Part of a small language model's weights: 12 heads of 64 (4 for keys and values).
MLP neurons of a small language model. Each row is named by its layer, matrix (gate and up: input weights) and neuron, and shows model dimensions 528-655. Each number is 500 + 40 x the weight over its row's rms, rounded and kept within 0 to 999. Numbers have three digits each. A neuron's up and down rows have the sign that makes its largest values positive.
After each neuron's rows, "fires in" lists the words (lower case) most often at its 100 highest values on Wikipedia text that the model never trained on.

L12.gate288:497515606496525477563452529504456543518433474508508500528526488441536507562445438529432512513484527436437502527463483522491534475555398546532556498520533540489472509477544535550502500528426549510507494506569506468566558518526493588518485515463456570521566427549495492496559477436544553489473507501514430520448478503532495467511464514441529474494495500423471466506465470481553479492515
L12.up288:545450421546499522544519540443488546574530469551486444541435445555587473481476546526512501428481498455502501501436511498515504504482478474444513453534493484490583509460521515555496487489481507474502505524456465482486535516504434559485512516540535522514518508552516459514476476538532582542517462570523511399473530496504510478506534461477517511496475525449432510520497512558544497518489
fires in: "3", "2", "6", "4", "5", "7"

L12.gate1472:477530477500520435526502543523518509553384481499500429577511569482518483447482574491459518475531538470535468490522533511492479528559487508445557478463536543454492490527456493422475450578522424461456485556511433514516511516530479546472515469535487572494452553404450500564469471508527497487491550535514436465486507522537525494459460506488440527592450533492532438463474505517435416514554
L12.up1472:540501548509512477542533492504513549512540501501508511495531452524503522502488477515322593462595486461541457446578536561537538508520525488444521479457521529517499474536425506537525548517543473411548437456456496449522526497484522513513499507417468541462453420551539447455544516465529548572498495494456565470513497467524529506497494534574453487504520498505482545432446511473470534475475
fires in: "which", "as", "that", "so"

L11.gate662:440506569490587431445483543434462424503523486494552498496476460477461504479471507492518494533566491451461527478488472499575493515444533512511494484496546471570484511502429459472501501488581445505534524526509484510497584459498521475485529532467505550455425519558515494519555420463552496557483509587460467508532486568524482485514554427481493561559489557541413507509522522479611526499493
L11.up662:507520504464555523544444470518574509481508512477478436492586502539412483515503459499606495460583544479566562534522478482442463503519444521501524503575531432508506542476448464523463507467522523560479482557553502498549597555481516570410563473531509589475467519565473389510444498557498475484554485495450521535464406577554470542437531496425474508487491496500455479537418560463571473519580
fires in: "in", "2", "goal", "3", "1", "of"

L11.gate1133:477503501501489574522471484445532524538482446496485499473585511486414524467487564497519503468473483579440586552467530537525508574482477550498505500507496453478509556493440497459434581481508534490493544494526446438542457469493528481527392542523518449497476487495492525483442486524500541513411483410560495511486512499565432498517506553579486512533549531523500478499525502499484523529456
L11.up1133:534497489538487504495534434556468475575528504567544478509485578528518487540486468485533530509531502580517518525510469483536491460476464561478443458526477455490532478534475495475478437533506508568436534493550512490545546498525413548508527481541471482560465451522497530554409514489508478507498564462429519538489544510540446554489485498501599587523503425479497481525510551505558436478564
fires in: "in", "of", "to", "attended", "from", "studied"

L11.gate1146:464486515539439483513478511447489479528469497487541516509451536491551558606547448473557527536577489440505445462508505518528506549559512548501438552436461498541579452464412522475499489543511451480466565549522522545400523487483515476529561554593528474582487494496536531511509530515505497476608476504533519504521499570437498487513482521544492503498486450492514520491473448561531487493459
L11.up1146:498503499557445507439440542500413498524464457547456471527505505508498489449480469482474439472494518561504453496493559521420449468523401503487481532492587445484536488407540412488535511463489525513508498503537409500502543449577520511501459507422538486521525547500443480482515472476553466541461495443502494502468509433527460535483505507497529518494476455598508546532468523554565387524542
fires in: "a", "as", "of", "into"

L11.gate418:499514456428465457484459502551482483447510493475468535538465454461550506540528515537551520578512423527476456528475551406503511491520483482415539473471466479443451454548524485464412478568541443425556435482539459479471520511456481536497506495546485502536505488487516527479467439463501528558518520533521474527487537496438481495493465484537457494540576508400513544479402541500477500454501
L11.up418:472529488430502532475489447486456502530508549502495511556471478560583538516528480504530471526518453578527477502478547496499582462543442463474552487540507529514499515507486459486444518448527495484443496501562559452511560493559539561516471503506520549533461563535444480578559511570441503504523543509576513517497486473494550452503490518484455514480512491415428486540472496514517501562544
fires in: "the", "a"

L11.gate243:409594490505447488413492528516508423542489528476502495541458525454463459538553480530395505474562453558509520453492519488462513447453489440484431420466422603503434506481531513534473560558629513545565448480524493524538512512557504533441505570563486483520465417501498496454502568450514521436498508451453510534508528538486576527446443517548515533480520430435570504531436541450513475563502
L11.up243:505541542518512533480483520543471584456486446490471476509429535455556507550476499490486431511493547531542520542529517461474436472504512431532556491502516471420547540474548532455431530512479595487435492491485444495532459491489456521431494472493524554534454533436425536557517453538431498526428497516563573527537525490416520498432535608418508493494526568511482431494437583456443579518486
fires in: "a", "at", "s", "his", "early", "in"

L11.gate1590:450580399515488447528479479463436488538503491509502497546481491486544494579508426470517436545476510476501473454466537507496486521484482463409472493536530503525458451498525504538456571449470544497487500511445502493541536494517487525517495472473458472446433530497485532581534464467454536476513462526556449569530527494506527466518491518501573503412530441466605504473441533430545446505461
L11.up1590:459476507493530551536616512461483540551536491535529486455443508492514491543500512482466518516504560503475542468385484462489528519478425515399515477479537491481584426482581527413447465496506453462479435458480512516475515481474521457487489480448462499540508498554513502488549527465483499525480449444537450554582443452499564472485497511524504454485516496386529464492461479490512508488511
fires in: "of", "the", "his", "during", "in"

L11.gate1902:475430494458467450447564474523492484451529444523568538527450503476512486520387561480507502530512519449550515486522454549514527453513480525434479519509514456481450468574525456507467495556538541442448483481519543451491535462499473535507504534480459509460470472480554534524474499530508518505468550475527476512495567447498510500561458592545507447492452462507455476476493482451470544482444
L11.up1902:542511538491539476494489531465501498540519535447522443439562569514547516451467550544467496446491492508494526518526558506531479457442494517491480453485552486441474534532508560468506507553494517545490488543446459549480524459547521577508545478465459458500416540500489532557486488556538505463550470457510554515492523499472554525481472451467480607466621511494522465541446546461541445422506
fires in: "in", "from", "on", "which", "for", "by"

L12.gate1405:520569485556480439492527533562543499433495483475484499412547450520344483549485471594525477459524543437466488468516494466505528512478549509585501499497520570589527509522542540478556496516473530491553519436558420487548541508513536562502500479497514510484471486540569493478497447507585463489548537512486464521535423481446545489595544518533505490537552550442508487539453603520521559535564
L12.up1405:532492535491478571480558431529451484577462547524473492511484487644501476556454452515545507475513547487511461485423518500454454492443492487515488535527556462475531470540485465514585513480551534503598483545466422488476599510460491499507517548481531502408473498529454528518581487447526444493452450557549516440502501476523494521509473568556487453594538479530472433426570498551539552480444
fires in: "of", "among", "the"

L12.gate1125:508441540518465517479488533464482445523509470500511544491479475537501494487448517501446570602597530533389487520481525489477544559512498509487517472483466500493511493529500429528406465563606465463520512475538550473503500478509505489541468537520495538485464573547471507438466547442564559545539509537494463492520506526517555459491568478520449483522584454418498494532442505458579495459514
L12.up1125:556510505538526421596512465570522504536501460495505492485401485511450476488533452440529467502504550494468499521431479500529467539466479496484526474465525565493470481483544471466509528518509554480471558414598508494547514522462508478559443560504421483450562509507573530534456536487463463482489424512491540532492497470576467476436497472432478485480479480506558457481454552493573570473407
fires in: "a", "first", "s", "league"

L11.gate467:526506421477492541476377494482576444491576530451509476461478429545465476512480575476490502549556528558475473453481487504552493472486490550539484465481512500509513524525452540484504561537465466496478463552487461507487541542550512536518492612590490507501508394505524467467489549487498510555478486510516454586581535542514481510549533484431483452453491434503540519452494451535532484535498
L11.up467:493572530438444469491560504503452429558510500497500522522575469525482465509525547556511460541504514453514473504581529478528530575542554571540490490505519479430489485478561477444482500528482449469556490496576516458407534445501473532498514508465572517571450462536494562582474511519457543434528465466505470526581499441529521511512482530448476518494476516470499474544501484435494493514520
fires in: "the", "of", "0"

L11.gate960:469546473526449608488534472491498507543458480525520512441512478422528468433502592522488488539429546466480518450494453445487477556456486472506567546532525507489545532574449437488502461592474490560518449532457501527463524463440507513443528479502499501511496484509481495504453493551553479481511541573407467571460485445459560423485452484466446498513474517531529500466488575483529491476508
L11.up960:499490432460540454495514459482548500492494517495515507504492465527469523498491493521458493437575469512451531442345476494515549502490491410472490470508510514547491548437521463483533526545473471489467551439483516429601553514517580568521416506492459601492481561518473442522516467482499486560496587566527463442566510485457471499533483502457452447481477555528566534488493440514502516537556
fires in: "0", "7", "3", "2", "1", "9"

L12.gate1686:486491480538506572490487521462534592553545466491498532487484590534569462430506530569488557530518466499458515519467400530499468575534464522469543421506496463510605479584476484462363484497538404520466488517499595557480492522500503427536468451520469465537468538432517463500422543500543518509497491534475469490461445516478544534498478534530482520529549518533570558478431555525504495512490
L12.up1686:602466462522568540501509428579499448466535403424508456577384519462491530520557450545472478561500561497504569559475510566574477505517519470505436412469468500537527492472460482573493450471508468528495473486466493559445412509533459497508482496507446438487538543522435512510476556464504491523495425565505477494444478503450517610478518474523499496545525530551510495503463509505429480457457
fires in: "5", "7", "3", "0", "1", "4"

L11.gate1404:508522511489450491498567485445528512476490461541477475508517478586520500492524516465436578559485596511503461572479564548489503522464510447512475451444491478475521557545488463481544439481478540452551481474482525451508530500514461500461490564451473542514501619467519486515496476463579395441497476445443477463522523557504534518490484547405531454497493502516520483512540521545494444588414
L11.up1404:469553519488525472550497516506504530504460451501425471567514563590383469497516458510497486603526518536433536482482470480478497500552569453516502466489468516447467567459526443545505518492501447513522435483463586525488488507511516533485519470459532538554471528480534458516533530541471401547543485490536518510474504503510500397510459569460528498476548540550521546505435469551446553588467
fires in: "to", "after", "before", "until", "from", "over"

L11.gate103:450494471513483512494507504533566476478520515511463497489590530530492516472497466513542522540547534517579627478549478507515468453488492464465514526384569514520541527560513478524444529553567570483516501430542506516460487481505509442477425455533513539498463567484508467526505491489482543550510560526491469481465507440447431481546446541518505462464580491560453517462470505555480432460501
L11.up103:512409437520516509454436401534457499543490539531450430496453466532519571499516482619516492500522471560455439563495597589506474527477424534488534517544537464542561476535476446470456522577518454492517483485473468561474480518514517527572430494592463543541448479557537473494495464514452488547526539502514537504462464504579507432529500541516513495492484475509550555541473591469534507410469
fires in: "of"

L11.gate1913:480471492460561573439466463514528462461481509485504486507525486513510500456537490535431562510503492529533533534528497548532512468436461468448525475498523483511537490514492482484465514580454382494437475513467569505521538540470521580557566573551491486522450480446564508554468496556480467493528506489545454527481511454628496461517536528511470483512498490482539520376540492548545495515440
L11.up1913:492480520533458496552511534524468460534543463527567427530559546557527481516522493546469514467489481528462491526501494483531475489474486542508506432565494466504507539444565508440496567461563526522525567495496437500501466532564539524532497514499477500507489537587473540509453443502559519507479409538448431490525567539519512457478495568484485570575580405445531550521449516476517451435569
fires in: "of", "among", "the", "in", "to", "for"

L11.gate1051:498514543481456373562497450442527570459517490459516477419515528591566518501510489475531566563512499458480507553490568514564495482456449513505478496554518490510484494466452526469468538422521494519535501536435532487501547446501491445486505483514469548452415515503519513428465413531462485507532614424470458486533534510464521518545482579439475482461520506514504529520474545506522442429518
L11.up1051:508499511393432567468479501480562425545462480538477504467560457497489497546404488487517514450529512378536480456540524549541429512478459475514474462435522555512517538492488504428517537508492509488526508567459508526481556461481509522536572501404492460520471491456544455523574469484479537506445428538429550529507516495504520553453467535473535467428431513490468556479495530522467509449491
fires in: "of", "had", "only", "also"

L11.gate207:425517474435529498510463525533522585510433505468383430484480461554519541532466497523518458493471465430495458558498548456491503566499491454501502473481500597458537510491444532456476391552566456475518437389471437457531474517436512476531460451447512505482412477585518535470495491475519504537473522547445488514560531463511491556544443544434527464497519562577503466518524545565494428446513
L11.up207:535481481564552509556525565488497550536524548584519488480514553616448489462526545454541530589488567458495464513498536482480451449509429524490520434469500401508441470477512500446587543515450496544569482521501422455510512508504425498474529512446526464458538524432501547516497466528494521455590523537494472459525528513488418476516522548526500523490454460493458444554536566530450501487493
fires in: "all", "other", "both", "by", "as", "among"

L11.gate1346:505471518561493502505458591469423508498527481481463479488531559565450557460401553445530517511520497471485472531494528550570497473489510540474528510581508516475473586442519513490458521524515429573555492500523520427493539497483520544482527536489536525410493537520471518482562553499506477512527547511488506536496475435504484463456418481520537470510597439516461422468518494543601438537496
L11.up1346:467495555576506480549532472544487435546468396495518532489528512460466525459453461480505512516574478508580530511527585511539524500466428543479499477518520583530444524558522516506533554542554495433451504515451462483521501482547496442591501443574474479522392523545455490530470503488465486546530500485543491440437546510481479552512572558444453516494443516524452466504503522471485462438501
fires in: "is", "be", "are"

L11.gate793:475550464492497580519513553457489498491544516543544471489520476573445480519473537485498469574475578486475504470463533512577437464522416525454515508520455432489480554558566577486483567496488521544551514409533522466406478428456490505612439513535510568518479504550455494503500402497530493504534487561477502545555467488511558519449467489414528448528480519447478481486538463461434500560503
L11.up793:485428440518521508482526481556454500543506499498511453522546507499469505525469489490535540468511456484499543509580483572513454506478532513520419504519557521537506434422483501513492446458563543467529516411601461545494485474553520550504569452472479512554556509480537559505505602442506467466545522455443359435492459475528468451451506497525431472482498493493473505484471462510464510570517
fires in: "from", "at", "for", "during"

L12.gate1743:503517459494471491460558518514504525504495495524532547448497588627550528514490448493481494489434467576573575501419534500508525487548466497433405487561492485454494535516464518491428464445464401519520476459537492495486507480436475528521483498503457502478415502500452453493552577465482521495577544522595450536516503439499540442447505508520496503507554440434514482474472583476523499428493
L12.up1743:484495530451419509476521499558436558480552538527507575511534473440588469491525502456504475491520535548464512563415577508465532523532484528424527538479509582465561456472560482494382524514521464447552466448545442481455542494492427579510506508476495456528463489520475530564480527489484481462534460498483499515504473522530534584474543546492451461499472487464509506425521524463501464528535
fires in: "the", "mid", "early"

L12.gate1900:520497580491545552465575489490455498529440419447524523413556496576468468484459486451456579572459570550505546455531541518487440504553567475514539529433490457494536493510481532548467564559534534482544463484539546516508530482482582592480530556521475508489463469449519446453436549535507511493464461489474503488475489458455473458476549554495459476458528407478521498491516529434535389574545
L12.up1900:492550519506515441453483505501552537492442479499473457514471493504539546489564495488483492566544463447511534458540454516517454498481486512467479528537500581489444530498507467514493575489466507521503491482522554553397479544542475500400533463514559534539493472477460510471521436523544493531502504481519511523505485552553597450540463529395489515470471570507549460503498536553494517541589
fires in: "until", "to", "from", "since"

L11.gate503:487562474480503528484452458469444498520517509521489481590515528509564480504520515501460465510529535530504453516479577485553501478477478479414574435585497497494479581590550482423510535514482426447539558515507495439452504481510537549495503465470477523503505480446508481532528423512583484523483481473525478535495525493522480459442469466495463530446544479473602561508470418500514560500463
L11.up503:467423500506443501499517485445588504485551529467492509402498373491516541520520536526456492507402465473493521504515524513464486472505521459471519468510471570501502475504504495545488523548488524448534514522452518502539485474498526555534519476548458556549420516541421497495516535523531479487570454467478549514476543452469515528519511500432447469518525464532528486500516550460460484556471
fires in: "that", "which", "most", "who", "they", "more"

L12.gate1712:441511482470488490466425497501497534505491468511558501381514562518554584464473446458564585595529506541494497536493424441468488523522504492517470496469530508438504489458515493463445505563494571511488483546493557523472440541432455505547476483582517538466493434508554441513522484500593527457515509553472479457474454489522520591477477537484510465466504433436509573545515530540515514542515
L12.up1712:456500476498437476475433548548419483531410500472511546529442538450484439545491493438416503493454451430533534453541443521475504553507440525503539580550529490494456484483539528441535537492488456486434471519567496553561539529550499553472583526505487450585563493444517521501559572497424425477457531492530561476506478499519455457486451461499505502551455531587572505473471599453517485478540
fires in: "a", "an", "offers"

L11.gate346:471531388451462508491464412523481449522596483485470528506497520555567546525460489461464515567484438460487459464519557482541403460481448580526445451526510494477477442495498478523437563492493514471528476499481521498507485484520500543513581564504466526498471574471512552479509525495493563464448464567512495577481535479482443454531557553453529485454482542530470500474566468523495473509466
L11.up346:535522512516434449523534544510526470508431448521481455436451496447434499578447453506495511511551522494500486486538512448498475494419570456453572379478583450453589422493592501550517553512477487430470498479604602514547449464467520541505518450444470534530543465487531543544562494521454485497449567523506518478504494543517513471480522512482501507561418458483480476512487540559548547508523
fires in: "of", "a", "or"

L12.gate1681:470498479455466474495546507469485457482469509584533505579534516534492539479509506485566531530537548476499451538491504549511499449407532536480580494482494467504509478504526492457465515470577502530418509459499470484401564532535561557496508457536527458479489442496495472453482524461513537501566526559519466518502572491444504497478494495429556508493517459464408505458490553570498513481528
L12.up1681:530490544473484469555436551469499481514479494534566513456589446502463573482490477476487515500507480554585507480499478528484477526452503454538436457520469523507472471485451460504490496476559497453408565553468493452411611475546489457479492416482530494493522527513483425459553549492487494548494529520452420521562508576541485486541573535450530520471484511565504553480505507472483492504424
fires in: "a", "is", "as", "an", "was", "more"

L12.gate2:454482532509453536499492565512451470502565561518546542475568517503479467468478456500534513533519518478500469466451533532525536497534526530471458551444475553446487461543514384503504493576547469501469497473481454504514533564480629564484505551588471583499412516436505493498473518554501523479475518516512440515494482531479503557476526502493435527523533456487541449479463462515504478506518
L12.up2:506501507539479490523483520505508506503540495477517482520530524479509517467408503528496491504547471471553548499452526513503495516446512505492466524495486461435461526509500457433476434535531533528535544492484429445499519516660488529473395589551479547535399456512553504514520509495556445516502525496488498552487533515488514488527549500468450421475436486533487512487499601503471452510602
fires in: "of", "the", "in", "on", "a"

L12.gate1953:398481433467427542455571524500471478479489460529470545520556521424562476450433462577487494549448485459454464492522452464496515521529449509485483535491590472584508496507495495457490459453493438500535515493503467475502541484525401610577577508490482531464468499484507502473451498475534493559567531537559480526527505478487455580511451511582487584501512460513516452524575514484532428425464
L12.up1953:537466467522435580506612438515486465502553536499524566556421503463504544500506444502495465529497508522471457560502483423506548478560462576496563487476465589521475406468489486409428508589534457521477475533498468491436500441511533544525504459528535467436542481513511548511437533517513516476445492509516454514542505529432459535496492529480490493449575368403561477454421546536519438500391
fires in: "the", "s", "its", "and"

L12.gate1121:515495507484411420521528499552556562505486413459509435452488503508531493490482495589532498476488480479532484606494471537458521545522466509400476489534478465521570474509504563469496503432504507440530488528501495487464519548536422534537508539577625573485497527560528529490521494480502519461467461518507468454563523510523511516548500458534446501436544589490484502483519483490503538552522
L12.up1121:478409480562523486545530485467523478487497493438531468440496496464515447523499508494570463470505512545481453496553445503502498564502495506477479536520517498496492448513472523533493512552562501474493488528526481506500450517571433495508523513533489539415446489500658480547531528484545521502451534492446502508498451493478435462451487486559514438503472435508493508597456520437474516501510
fires in: "had", "have", "he", "not", "has"

L12.gate1463:456522441509484497459492541431502454487563472479457468496547474582446470476448502445495495484540450538463488471525532494463478483401449484419450550498522411494508479455544529443431487421444433512502499410578515516530496521475460526377488481493569504468493530514518448523484555468442536482523555509474454478518454504527446499564490458540474483501493458493562468536582436535496414501558
L12.up1463:485442460495484470470376454531559490499489489564467454523516487501557467461478513494516513484445529561453539453512530462476491584435425512478470474527530495505579477516546536522455541508386492505466390480474375501502509514497530462522480476488509507502451457520496566478492500512459493530503512519532489549537576549490489530493539573556459530470534466525486503474436456479485559455458
fires in: "of", "an", "a"

L11.gate28:452490545508498497491482502558529440488502533546566539538429493535529486515467511477510562535500446539533512543507541507555512454517532459572510542543473538496500570500497496516503502507512507512565429506536483524488509512418516601518423531588531570496400425548547525552477479549494520455517528537540429529451461485519463462514550467424384451440490493528467549443557511528494498492586
L11.up28:481574500397473467446463532459484496566515496494464477511570498504535465552475469508434534539494559606522483514519485489545458525510516511455511461442493519476489489510485481472501475496441518504435546543489467375519513485570488536478504503528435453426449502452456509528434621532516508509542463467490490466589531537494532518501411510453531503490497501431482489526448460452536514487523
fires in: "for", "to", "a", "with", "on", "the"

L11.gate1220:435507494500469485521524523485496518608481481476491490487541492543533426466448531507523546528583475442475493456474517432488463465541479459469483488461447507522556464571464486468580541507479525456548464560493512486462599497526471516491549487486549543465498537438520533464462495501489480484620495473480434541522528503433481433592505558542499510502533513530497485470485473540572513492487
L11.up1220:415471517487442477506535465459507523497458446454535475487567416551536524453459497451523550515506551500482438465481549535500460427477487567547537414542494490444533513478471435447445517478509499495552466496543498564519480504500447478559452455523485488568507498475534524476420479471505529470557492493489387597507545495489515471525498525485478431497474531411518430533521462546531479587449
fires in: "to", "of", "in", "along", "into"

L12.gate982:502526493470490522449475513499550495656530462509519517532554514555461557451454543497474523540481513479525398543544559557461493535425519550506573462463434411508469476548478506444578499457473544476491507490438547450485438517451514512476466441427485565523474469583476505475508520466503472540458482471481453514472520499486503546559531544453407528462539494508516509506460527483453457463496
L12.up982:476508576554410451514385487485522434515564487510550519553490520492483493520464494518497504507424464559539496528553482536536457443508483496520468440517435490472574481419515528498496499526533512521457470503535482345496495507595472540507513443466507532544501550449530485379484575482466483493476475516476470570536445510543450557439386499523482471525525468499538494462527449508491502515498
fires in: "a", "by", "under", "with"

L11.gate1800:457599509361462474529516513505491485508465457454436447530467505466473493495509518468456544531594495498483550496473511523516480469479480518439512511475548500484469523492538501513527564492560517534484459520459507477541574498561431559500581533472544499465489469560552488448448533483471504536507554448507502475503472492570479509510495569524546564435494511535532482529448527440552590464515
L11.up1800:486450452493543555468484532440627474477459479460504521513528511489446548493477481497532508457560477621503477518492480523452498455542530479511493498507566532480470548480494553541526491500562547550476530526520494481471504460525572518583496478510458478515490539502466538574546527496530461470585488458444515514428490582467534583466510504494530453531462524456578453390442460498509459529492
fires in: "in", "into", "of", "with"

L11.gate1639:486473416502490521439490486521519518503544504486497537447523541438543470514454515476466505466480501509457478488383500453517550519524426533502435506525494457482545576505498454494497530527467502527405483444486520437457537455530504519551489524516581479469516467445405498536489484491441457509526533501509492548537534503521435469540582518464418451450542398489585581558439439555536537491467
L11.up1639:475532471448525501492502479425478561524468495532496598566529429499509467490492554504485455550516494456512504570478510488516494548434566533508483450519485468479554444526475474462546495521499561463418450494509473513519544533558549496416446555560491511575480522468543503515531505543528501509552481499487463588552534530552482486542546452503474485568452545528580487509547463518485499537488
fires in: "the", "is"

L11.gate807:481547487542432501495491488603498465484587495527483515530422475458511512507546459493492558535583472494529494496409545491512425492486515558496528492465560430511435527568533517474477523602522437486472509509506570432598554531451478577480513550448457526502497449539478480431559532477470550528526472496532511531476472554555538502543497488497500540526473553337464496468441463484529506546536
L11.up807:471584444467507508515525463545529564525523439501508504517518539540432490525478458511481440474486582514507561555440510512488526540441579522480516553526521471451495530506526497500484509466496472501505526479552444499526459489545453525405489556468463463493527489501503488522561489483480575491527440513587447477504558518544483487553504523499495521512521521455485505519560471479554588502501
fires in: "of", "in", "on", "for", "by", "at"

L11.gate988:485489501526469505438538468517488476468513528502479446508546504508523540495531456495547524498584477541538492543450497508492525492506537489431541490530510510541557514603490573489464507407523412561548459504553444429509566459463518504490422535539533489524469478467467478467509484507487494477504444510544437540489538492542472466552563547509527558525486441470504496523579549445564412447482
L11.up988:493476508508482515500463480500538447499461473560517501445442466453493582521532521526501495495522437461451535550477470519479475537546554416467474572477467486442559524542457546484512431578523445458478450439472486565458549501486487506413425554536445525535473549525507544514459554606510473498450487452510520446579580571499592574549467460454517553525511459503416480495475538494473444501536
fires in: "of", "to", "about"

L12.gate984:477586559509459433482509513518515511528544473493417485489491526540579515549529524496568513468491473523518509467518515465508411472389555476515496440487509442453504470512523545534485481549485500463539462555407488477539561502465479546497527487545525518447447507538541471470536504527469548515512372498539510519553509522446493487543440535468459517495511537533425421525546511466483525532444
L12.up984:568486473505533575489507521578453580492494509589438582549545480508585477491473550500483475493499543550467510552520471445498460534474499470443532508495506498488502500529485532489488506503500472607431553492561529510532406524526499549426481444450482496460431413470560470525486499439489501443546456420555497505464498458552513491512405483496492626487494489481428513519464496539433515499419
fires in: "had", "have", "has", "who", "to"

L11.gate1178:443546511480568510459468415439432535496540576471470564471520490503479447543467548443470512518596571558495537523398424485563541492544478522505543521594498514469547501573503482479472469500415484436490447496593519445487536494492485608521492486511470615558441479542479535515499485497488463575533528529481472496478487501487459505444502443498486528464476509510546515528456440500577475538552
L11.up1178:504508465462503533449521428549515446528474475522544464546481476419478543499452470457500528465482454514542410471508478432515540504469425454549484517499494576512412560477466535435505488494455464535547539468408527496469475487499568477480450501399482516527538501485450530496441528518518561504515447504524488482426540491520503500399521459473487579485538467496452514508536490517556537530476
fires in: "1", "18", "2", "4", "jamaica", "3"

L12.gate10:499453497555472483536441584456440605543504549517456489494500524512477548468527468489506456490491477500559461468526544494554540513494511508516511502513530466518511488510525503462481530561432474462442508539485489479439589498551465530426552506498475526495510448403482470485528442456437497528528505551505516541447498443519452471458412495574492535590459535473502503543522491516471514515482
L12.up10:514476508530458489541443486495513554516465479525503454545490568501544508449530547432433504555470497571436482450472440564487498560481517589506492469471533490475523467568540505446522513506442444510469482496448560490494516496456499508487536518538575462474493525459497460475507498479445540500500562524500480479533518584530479488482528450547518604460487537513550532551488417487540553527525
fires in: "the", "an", "a"

L11.gate1354:433488470497508492499457542493471491521471490475495559445469520532476511549469619548498480440508499515423571544518508573512503477541523581518486515448537457579535452476513568509438514496528585637450521493519530476463466536506504519571526552517570511453388523535481501492450482515491556486491573468462464533484570495512511493539522451578456506545542429520524578530557506441526530494476
L11.up1354:470515504469507553522503436501467526542502447498457481415511467568456489561497542517539498411436498489515597426484482471548532557469493464478501491532569528513482463497464418478421500463536461449557409510539512467526468474578483597481479511467483526522436491506577528507519478488546573532546501518529510511493492503491452485540512529465521534460497474453537505501528457523528507532525
fires in: "the", "at", "from", "of", "york", "royal"

L11.gate1926:494507490477512527514488462426471443403546556504487472509529540526421437486470536522486478518482548469507449461505459606476488487508548533456414511502463561473557497511579529472523519508495517469499436536534521492456515501499514476523512603499484550494570498520392466486482506506468504538541503481567582476529521485538520500485576531462538412530451447566480555530494535520517521507541
L11.up1926:456432547518477467523532493528555498532507445524443479505513493482495530440556475503491525541568492516496523471534541513529488529574479509532471516472491563465461533452544512497508519536439445448546522489517494518503497527481569515519535425396522509532490523483520488445502520440464473488581537544513548540510445575448499493459480454462495488512497516459467516529447499504461461464508
fires in: "is", "are", "be", "was", "of"

L11.gate1216:476524583522507456449537529568483525484475510427588520547489461552513508520492479472435565547513479487455501444416591513506500495461519536467512476458526516490512508527477419465470518518445551508475504520474469440528503534454553515511561482531554494464430513415523552493446466485472449512508524536456472534506513450478468518493458538460507519475533491416526525545533526528551452556486
L11.up1216:485489561498446501534486559492547378457553483432443510480421451539568503476535466496547508535597469487509451519521505499404505459492495557506519420506479580489444590500505462484518562507506568490525416555497536488507574497544604514507509501424530397500497502496522502502566462524446471519516490510477464490587468555515559524484554490468566445559514556496530522494487504472493616555516
fires in: "of", "during", "to", "following", "in"

L11.gate1621:404496456487466519481520501493444466551455485511538532497495468505506521599453492516504552464440489441543475573541592479507467543540439521498563421442520499440455540507454461435471482535513422452423464507565492519446564492576493584552495518486506536486412537471509487476496507471549565519528485527490453486554523494510509489519511510496473509453440480478521545541421523485541453568430
L11.up1621:490465533592559491506475494431473476549523523493522465483558483528457502474573566477490403543505536482494559431471515546498489518489556515432402438553552501465476463544512572523486534433497508400522557532451437431540510528557490495497584529543484489551473573460577491429456533496563485573507536514415536522466545465465549479477519586470522551514511513515565516480603445469498526464527
fires in: "that", "which"